config.toml
norm_eps = 1e-05
qk_norm = false
learning_rate = 0.00129
train_tokens = 478500000
MLP neurons of a small language model. Each row is named by its layer, matrix (gate and up: input weights; down: output weights) and neuron, and shows model dimensions 0-191. Each number is 128 + 32 x the weight over its row's rms, rounded and kept within 0 to 255. Numbers have three digits each. A neuron's up and down rows have the sign that makes its largest values positive.
Before each neuron's rows, "fires in" lists the words (lower case) most often at its 100 highest values on Wikipedia text that the model never trained on; "fires on" lists the tokens most often at its 100 highest values on Wikipedia text that the model never trained on.

fires in: "november", "august", "may", "december", "september"
fires on: "November ", "August ", "May ", "December ", "September "
L5.gate368:194097094054131089136125060131110156137145108118095126097150129156144104111150125137137133151165110115123159104142156176100139081149085180119124185102111111128149077096150134115166141057102162105173145157157236191104089120076142093104111115105082159115156152169106076150142153170087137107106143124124069163170116098170161152124124135140108118117073137080091157128120115138114107133168150132207093110180071170106146128152121149118102139128141095027102111124083096153143167099143198155148146122062120141111131204122100133127133158120159126152100143151179126110159071161188098103
L5.up368:157080131112167119125114104097110168113141101137115151082108122155165122139118143122179116120155112147123123196202077168117128115155100156122138154074109122130166070101151115119146181113102133141185145157145183174074090154089165108116139172116075167112181186154080111129128147177108112129129178107108113169164102122136111124112170154140167150124044110050124146145125154141136127112140124141158074125172109141129204151172130125123109203104120121089148080106071156169135150132130144207143138154079095139114121198122157133120162169112186088156079161129137179064155056146186124096
L5.down368:173121091088157149175130105161130148147090110095144124141101121103160111093086138153133064119108142127121139014123170147057181109138139148104098182115112107215176056108176142115079110098102156150131129113144212125121122092122125136148167128074143123152116166113127129133122154116124179103098062108133107126166164164146140084137094098124129123078136091083118152148096135095119149098164135121163143101138093117137112143127079104125115181129126130130122176081107175146133147119177125134074110099093132110128129125130157142146134095255129118175093170098139129102100127132158139129

fires in: "january", "november", "december", "april", "october"
fires on: "January ", "November ", "December ", "April ", "October "
L3.gate248:117084151130116135158131113119172188073095108096135136115124162133172122143081120139135200120113112092150165154104086122109069100121095143160143148171082135140161163080182107128138142105114096103145150140078109098171101178114134113118131118140174140191095186113145162180117189150120155069064086113063101079125168143168121084147127128148096087107134134087087107093144177122190204123119150148128093118122106109084138143159078149175119141110139095128179203090157146093195140125113131106178178129105181179171109104112126137171140177102116120126155147107112188165154123137111086211
L3.up248:174100160135101132158076127108166180070122127120128165120107187101181141117114131117143197093122146094160170177111106136101094105109103148189138151145117145099167203075194103137132177124105117134125114129080137145133110171113109097125157105132122114183137142107148131150115199165139148090077077112089140090132189149190158077140129134128102079158124149101088111093119174079164201153076175142076101125104112127115144123116086136129154115132103117125158217084148160081180127118127121086153146148123181164137099100115135132138138180095138102129146199116079190147129122145157118226
L3.down248:095077098105146151125132088157156173132070122100126153121151111127139112154086129129115223149139146056158165157135124130080105116151061149197148123177096128143137122078173091160152117055093087112134097132101114126195085120164154146101116150132131162167125174124127144143138152127101121085117096120120062127124160130177120057151141155147110123097107165093117145062151189150226193097143160195132107089132122135107123144122062132199098127098179144113138143099136149114187146150119138111177151124090173140159087149109101098136115140230113116106128102109146151105129091126114075121

fires in: "january", "may", "october", "february", "november"
fires on: "January ", "May ", "October ", "February ", "November "
L8.gate201:113118144103169160170118071168095151106084110158089119097188123124153146130112192130110123126190081081164163170146107179076090118122117109109124142168101091118157097099113161185154130133060060132174119130105151152162090117113162125073122086149078100174161152152135057143082115170121125093111129172080022118130185082167084127109090098165134158115115142107155115128158164128175165143074125136101131101183144105078154073151115139109119164085135072099133115107135106056130134105128172173131091108118142155161072089100098121148129138117111134111136157116103185135202098142108107128
L8.up201:152109046060171128110128101117144161130113135132143091105092171089181111126140119081172126142117105157162129139147154135166108096146118154110069144120151110191155106125150099162149214199096150122110190152122098150137131164079138159087113117071122090103157101122096111142092122079099073136084131140113162195158119132196098119095127142166159157108130112160128080135137195135147129134124077161153088078182070088083216104120140127155109154097101073070151179143115176096115143092120157098148089114116108126147074165145148105053161163085121129131145139123115137075127126176145111167
L8.down201:121089184086127189124086083133093153136111086147085099103146104091128146112126075064098149154128151096097168163092149164072188125132099050127133095110081127139144111056167128202127119080075114123138125152106147146134089127131154165116110116132119181140131192168107105156078131135170131118116149097139048113160153162153117109185108070178082151121108144056160125116091154092161138114150140166136157122144059129097148018106091103072101098134101112102132083105138107105134141113136167121095153083121105159160046093122115136100112094144130158132132154118162125153131134146111158068

fires in: "she", "he", "also", "alabama"
fires on: "She ", "she ", "He ", "also ", "ia "
L7.gate214:142177174144115091115134093117107162135094076092114068155167084141127099110109116151137181160125148153117094185056101128100149117114131096120150099172159179102154211169118147091127118143108123164100131166097130162123101141153131157127078079122168116102083196124134138163176161103085176149148118123129137227117099062122123193164114146125067088108111126140135083119140054070217113096119138154090147165112126123127130175096157092153161171137181126147106123108117165058120125126160161157118101170113071127195145109137132150111105089127108156080144081144103103162136142118168084142
L7.up214:162126173134124083078119113104123160112143100127099142104178108115140180117082145094112165113109139106217135163105103068039141167073151111137127063158230092113181166169082125112192131111187133128113082122089056137116101177134075132157172056157129129090133186153127155171114119116115099183195121118134171183137106093134128155120107057121092131156115121113149115110155131108145148135062128129109087144125135117085169138093109116125127159143150110127100105106138170107180131120125141125126096147148111142167092154143169144051126084124143121096106138130088094157124129051163130165
L7.down214:142124128142115106092108129151157133129153097089082122118115131162168124118158158188137153168118137154088101126113079161130142099144169105101157140127080136166123140135155132136158038133076184215140140188085111141159119162107176168145109168130126128159114111111103166103197148143148159123118172063142094161139113140111146113137151178142053132138125127141101134125140103100174147124158129150101170134131147179163092099157124087189106134131166133070186175103117105092108121126169122134123103158088149122111158107156120149133120114255153183137134065141164123167128089168075057098

fires in: "until", "before", "during", "since", "following", "when"
fires on: "until ", "During ", "before ", "Since ", "Following ", "When "
L2.gate485:150112091101132110124129095120175107167162134115186110194179101180117124149154124119136172121149133126123114099174104143154115116151050169091099140131086147054133133081090093105135154098131149094146107181095159163065070136135117152079099164150132114172126101111146056137185096148190155126122117152125135096125151112163092144156154143133138134125157168112136132173100142097068192112142077075123125137075077066083144141165088119149090112125098137142117163114171117196163154126092161165115130161154142130025121176143152161205142119127117151153180132106083147103128145127140128037
L2.up485:181082128120173126149145111097154137138158123145196126177134113160114134119138131100118128100171126135130144083179105115169146162137086183084110101144099163111081130069116157109158189113139125088117135144085187140075091161140086157087091171143125120180136158139140081138138063097199124119144157135132164108141126117141116134128137108112202148081164167086142128152112151102089180067151063122130070106078110098088112144114096099133097139101084140148089157118193128160169112157097133197110118110139090126075110190131175126176142152066140110119179184117079151060156103112166135057
L2.down485:129093078093150056124152134118166122172169160130146118219207110144114104175123118127123143141136135128145086114154125155143129115144110136105110121138062139054149142073121043128140070119139141049148121158105140144077120121142153132121121130136133145157117102131147042096156097161151147120099130154146135101120125105155095132152142119137118130132143153124131162100135090088111174095173121096143097152110089100074105150162083116156117117130103141098126129145160138168159134127111152126123113168147142145068132159135136165186131122255101152139154118144123145135137157098151114070

fires in: "he", "it", "she", "they", "which"
fires on: "It ", "He ", "She ", "he ", "They "
L7.gate32:129143161186112185167116130136124152147180095148109103137155082118061115123168146114144117121130141159114144162141167054132135136092152112111122090132110084147109145125100141086194125141184098165200110172110144166081167156131115088151100142202153133115152165073145118115134071177101169147140127151168079175120173149124103139113077124153071110164148104089155171165183155124099117183125097146147123156109092134164181155110117143151100138067122182138163163118094143080166116103073105120189069132092142111131072083091119093186155149126109125212115138144171097128120139147200093101
L7.up32:168122136132131115128107118120154124131143082116125101116151097115067085113139114041122110100108138151177122110106161107118133136133151119118138071122128132144096157170084083118122162122168122165172058177070121161062149129146119097144102163161128155148197181049120088111102135186097147109121115122131102206122170088171125155089171138185062113116170104069160150199159136082133154111133121144166094131180110092156145127081090151085150167076128131084140176137123157064119127097114130103134134143057145138103093149110165063161170125091127116173157137181194099095154109118116081144
L7.down32:134126149156122177155138137087165114130161084147124102112145132125140141157178104156143130093148136132088111133131126146135153120091124104084091084109116058141145156100126123145180055144156137143159136140147156130127155109123148105171099097161122069138119109086104150146121110130144143120122195173146111104067188119091106094120128112132117121173121119127181145101111135128134110122122086140167107141112132171157152123113167142127123095124164178132179134133145152114154079148088150134102110148120102095121078122128127134144120106255107125167110112158150142157099141102183101147

fires in: "she", "he"
fires on: "He ", "She ", "she ", "he ", "Sch", "Cr"
L5.gate492:192139101169100106127115104141209149102179129105094154132146161162079158179125193097130082166144123088147070201173134123062100116089152117123119106156117112137129189117086147066136156182135157175094078116085152153118147168124102138127175156111137111108154116113161067126146048154118097125190102155194132169100145105156142148158144148151126148122122129059140126126097153111125139106106105140090131142137105081113155123097138154103149167118104152204156034032146160079120099116104176135122068119103155120129124119120189131150146127135092063089136148124148160141154110168124126150
L5.up492:158138113149092126111163122123177149137229115096108154131161142176077117167135170112080094150157102073126079173169119128087099104081144118114132069163105130137162194130075151059144122182109126167115102114089117152123117131138137140128179146106138146113143134090154105128146046166081110135169093170153124163123118123115148139192122152164099134085131110070158087093128170122132175149089106125145122159154136083132101083088147144098110173088122132175174075031157136051120109105112140160116059128080134121144125153102127140158182102137077073102131129145151155110152099199113091103
L5.down492:112163155141122173109118129127105145125152122108110116147128100151156113133185112190134100154105119158150092122113118150169100146116108151139141104078110100116120160113108114122165062163101125151113136136134129128112159095101097128145127085136118109131141160134107128090131118163137107134106104108084154157151156126156126125094173146139110148209096144142143118082180099134169120152139125149152109151130146147133087104137147084143087183138102112064152175112120200103150122107103098127134114124121125123097160161101132135108158130255089163137098122131125136145127136117132132118

fires in: "august", "november", "october", "world", "may", "december"
fires on: "August ", "November ", "October ", "World ", "May "
L5.gate351:144156146099139113105110134136135099126109156082181170091090143125069147106145157108112107157094103159120183068123135151101143074111122164122158107095111119206148095143138084157149111149117145141112192106174189168114082116100161090060120174164158163128147158135144132157115102103114097121106154117140141139152103172173091104085142124146127086067179155112121107150106192136097142033119054150192126111172090136089192174113092128157094144162097109073124176072169120152116160119111141102110087119112061120073145166142123130075121127138125124164203140144154110166139099084083073119
L5.up351:225121128100155176138101175109135123122100130102107082126149127104129151084113157120139188091152101105205113124161140148080199147156152167093117067153108093140169122132202090149127129149125123153182065118085145091157111128118105117106105084100146126151123077077123147099136142106141110130176126108155129115169100189116114172091119083113114126155157147142092117164148154123182211141115178196160117088201117071092188138166113118159115140072160102115068129146128101101178127171082150103174166109136123115123087094104176108121134101106101145130123096186086117099115155121182161077
L5.down351:120149138121124136153122122164087088175112155101194172085116093094093110067161162105074123189151121201134124126118134154100114133152095133181162091195142085119135129136173129194141188095149080113126158110103146183130107140158190142123142131146152183099125186078142148172115106109166138114147115131103134145110088172134125074135124087162109111115124080096091122190098205115142140118119119162065144103145085075109174179116090110140131206110189110084120124102208085134143128151119147103103143112105080169158084093096104126101124134171176149128128072141165070149089102129126086125

fires in: "he", "she", "at", "november", "they"
fires on: "he ", "At ", "She ", "she ", "November ", "they "
L5.gate381:095084146119123102124084110098050145152124139096143152196112170102116145132141153207088080091147123118119188153144161119133119095099141144092136096148155187148175133120158128099120129113165131150171110077125146160120181138164092109128095173147141153105160108120125045130174165169108112158080100140139154130135230147145176130165107144129147070085165172098114113081142153071141121119182112162055117128163103134092156099101091129118077179144122163111193112084157184123117129194209142144170119104123146117159108145130091181187148170127078098147111151157114153092098114132142101104
L5.up381:164109145147068130141176061073080148093088104148173121103133125129089112117149138114157166116129128112124150215023086080126197089125132157114160120168130148147133169142130164094123130139168097102135130148165216141107136092055109155098099156071149088116190133151163136083173105131085122145157131155065134125101096113140142103109121125152076141081153146064129126117135143137142119126181151111098138146104085105153165124099118142106127172130121116120095110068159164137135115128138177117157119088134115101068079146079158152161112130110158098225119131186166138096170143052151100143
L5.down381:140161129149147112105091163208106186146126120101140141126146124131105163152173081167198089128083148116137104166091148077142143141110146141115178090135105148113160086145150137132121108078094137100169090115150171162146111089071179097096107127086143110174131177117118150111144119109127108119120118057053124084160164120130110120118153161121105149175073142145129116120116116159169131133139140156184083137131099168160164119127163105120122137126156145077176139116117226116105100122135191168091050134106162105105100132120140120099119125255170090185118088144140150151074144095168114075

fires in: "november", "october", "december", "february"
fires on: "November ", "October ", "December ", "February "
L2.gate356:105106113153087146125098093125115193107090105083124124081117100146169123106128145139149184116102114136128166151177109152078061107103084159144137203165118073110116191078152143168171100130119085117076090133137138176163073146150129125158134132138132122139102123137179161167137144152109133090051166111076069119104185135121165087115111136171139131167119178107110128102096210121155183164097137138116111088136119084098133163138083177205127132108166113070178162109182178085145118115135135083171155147105186153154138137141125127162131129117132096104137149098101140171165131177212074130
L2.up356:174111158116108142145109114062128194077133104124115132102077124119153166131153146130193167090060137157167130140157110153098131134132110123134135167146152049087136197037139154156183133124066116110082120171130118143136086158149125125160156160178130083156101118081201111169095152118132149101053165085142095125147143167164152116107114108131141086136119161090110105119095219109126163159101142145108109085127136081124166132136102129180158144112131099059158165078167190101149109123140087140160167140143175162163102137102142104159151114105125080122189145135117154165139134153216103147
L2.down356:082101075111134147130131086163166186147056112084109164118145099137148108147096141134113199117129130084139173159132137148070120127163073160170157137192093105137127133103161087142144113067108080103120086134118120113183080119155174148121136144117107172144122165126127128133164121124085133103095108132134070114120163150140131059125139139150124134126132155110140159106131179141189180104141160193123081080132133133107113148112053147183112147090172135111158114120155130105160146151125150107170151147086171162157102158139121116130129128255133100113151106104142146114135092140145084114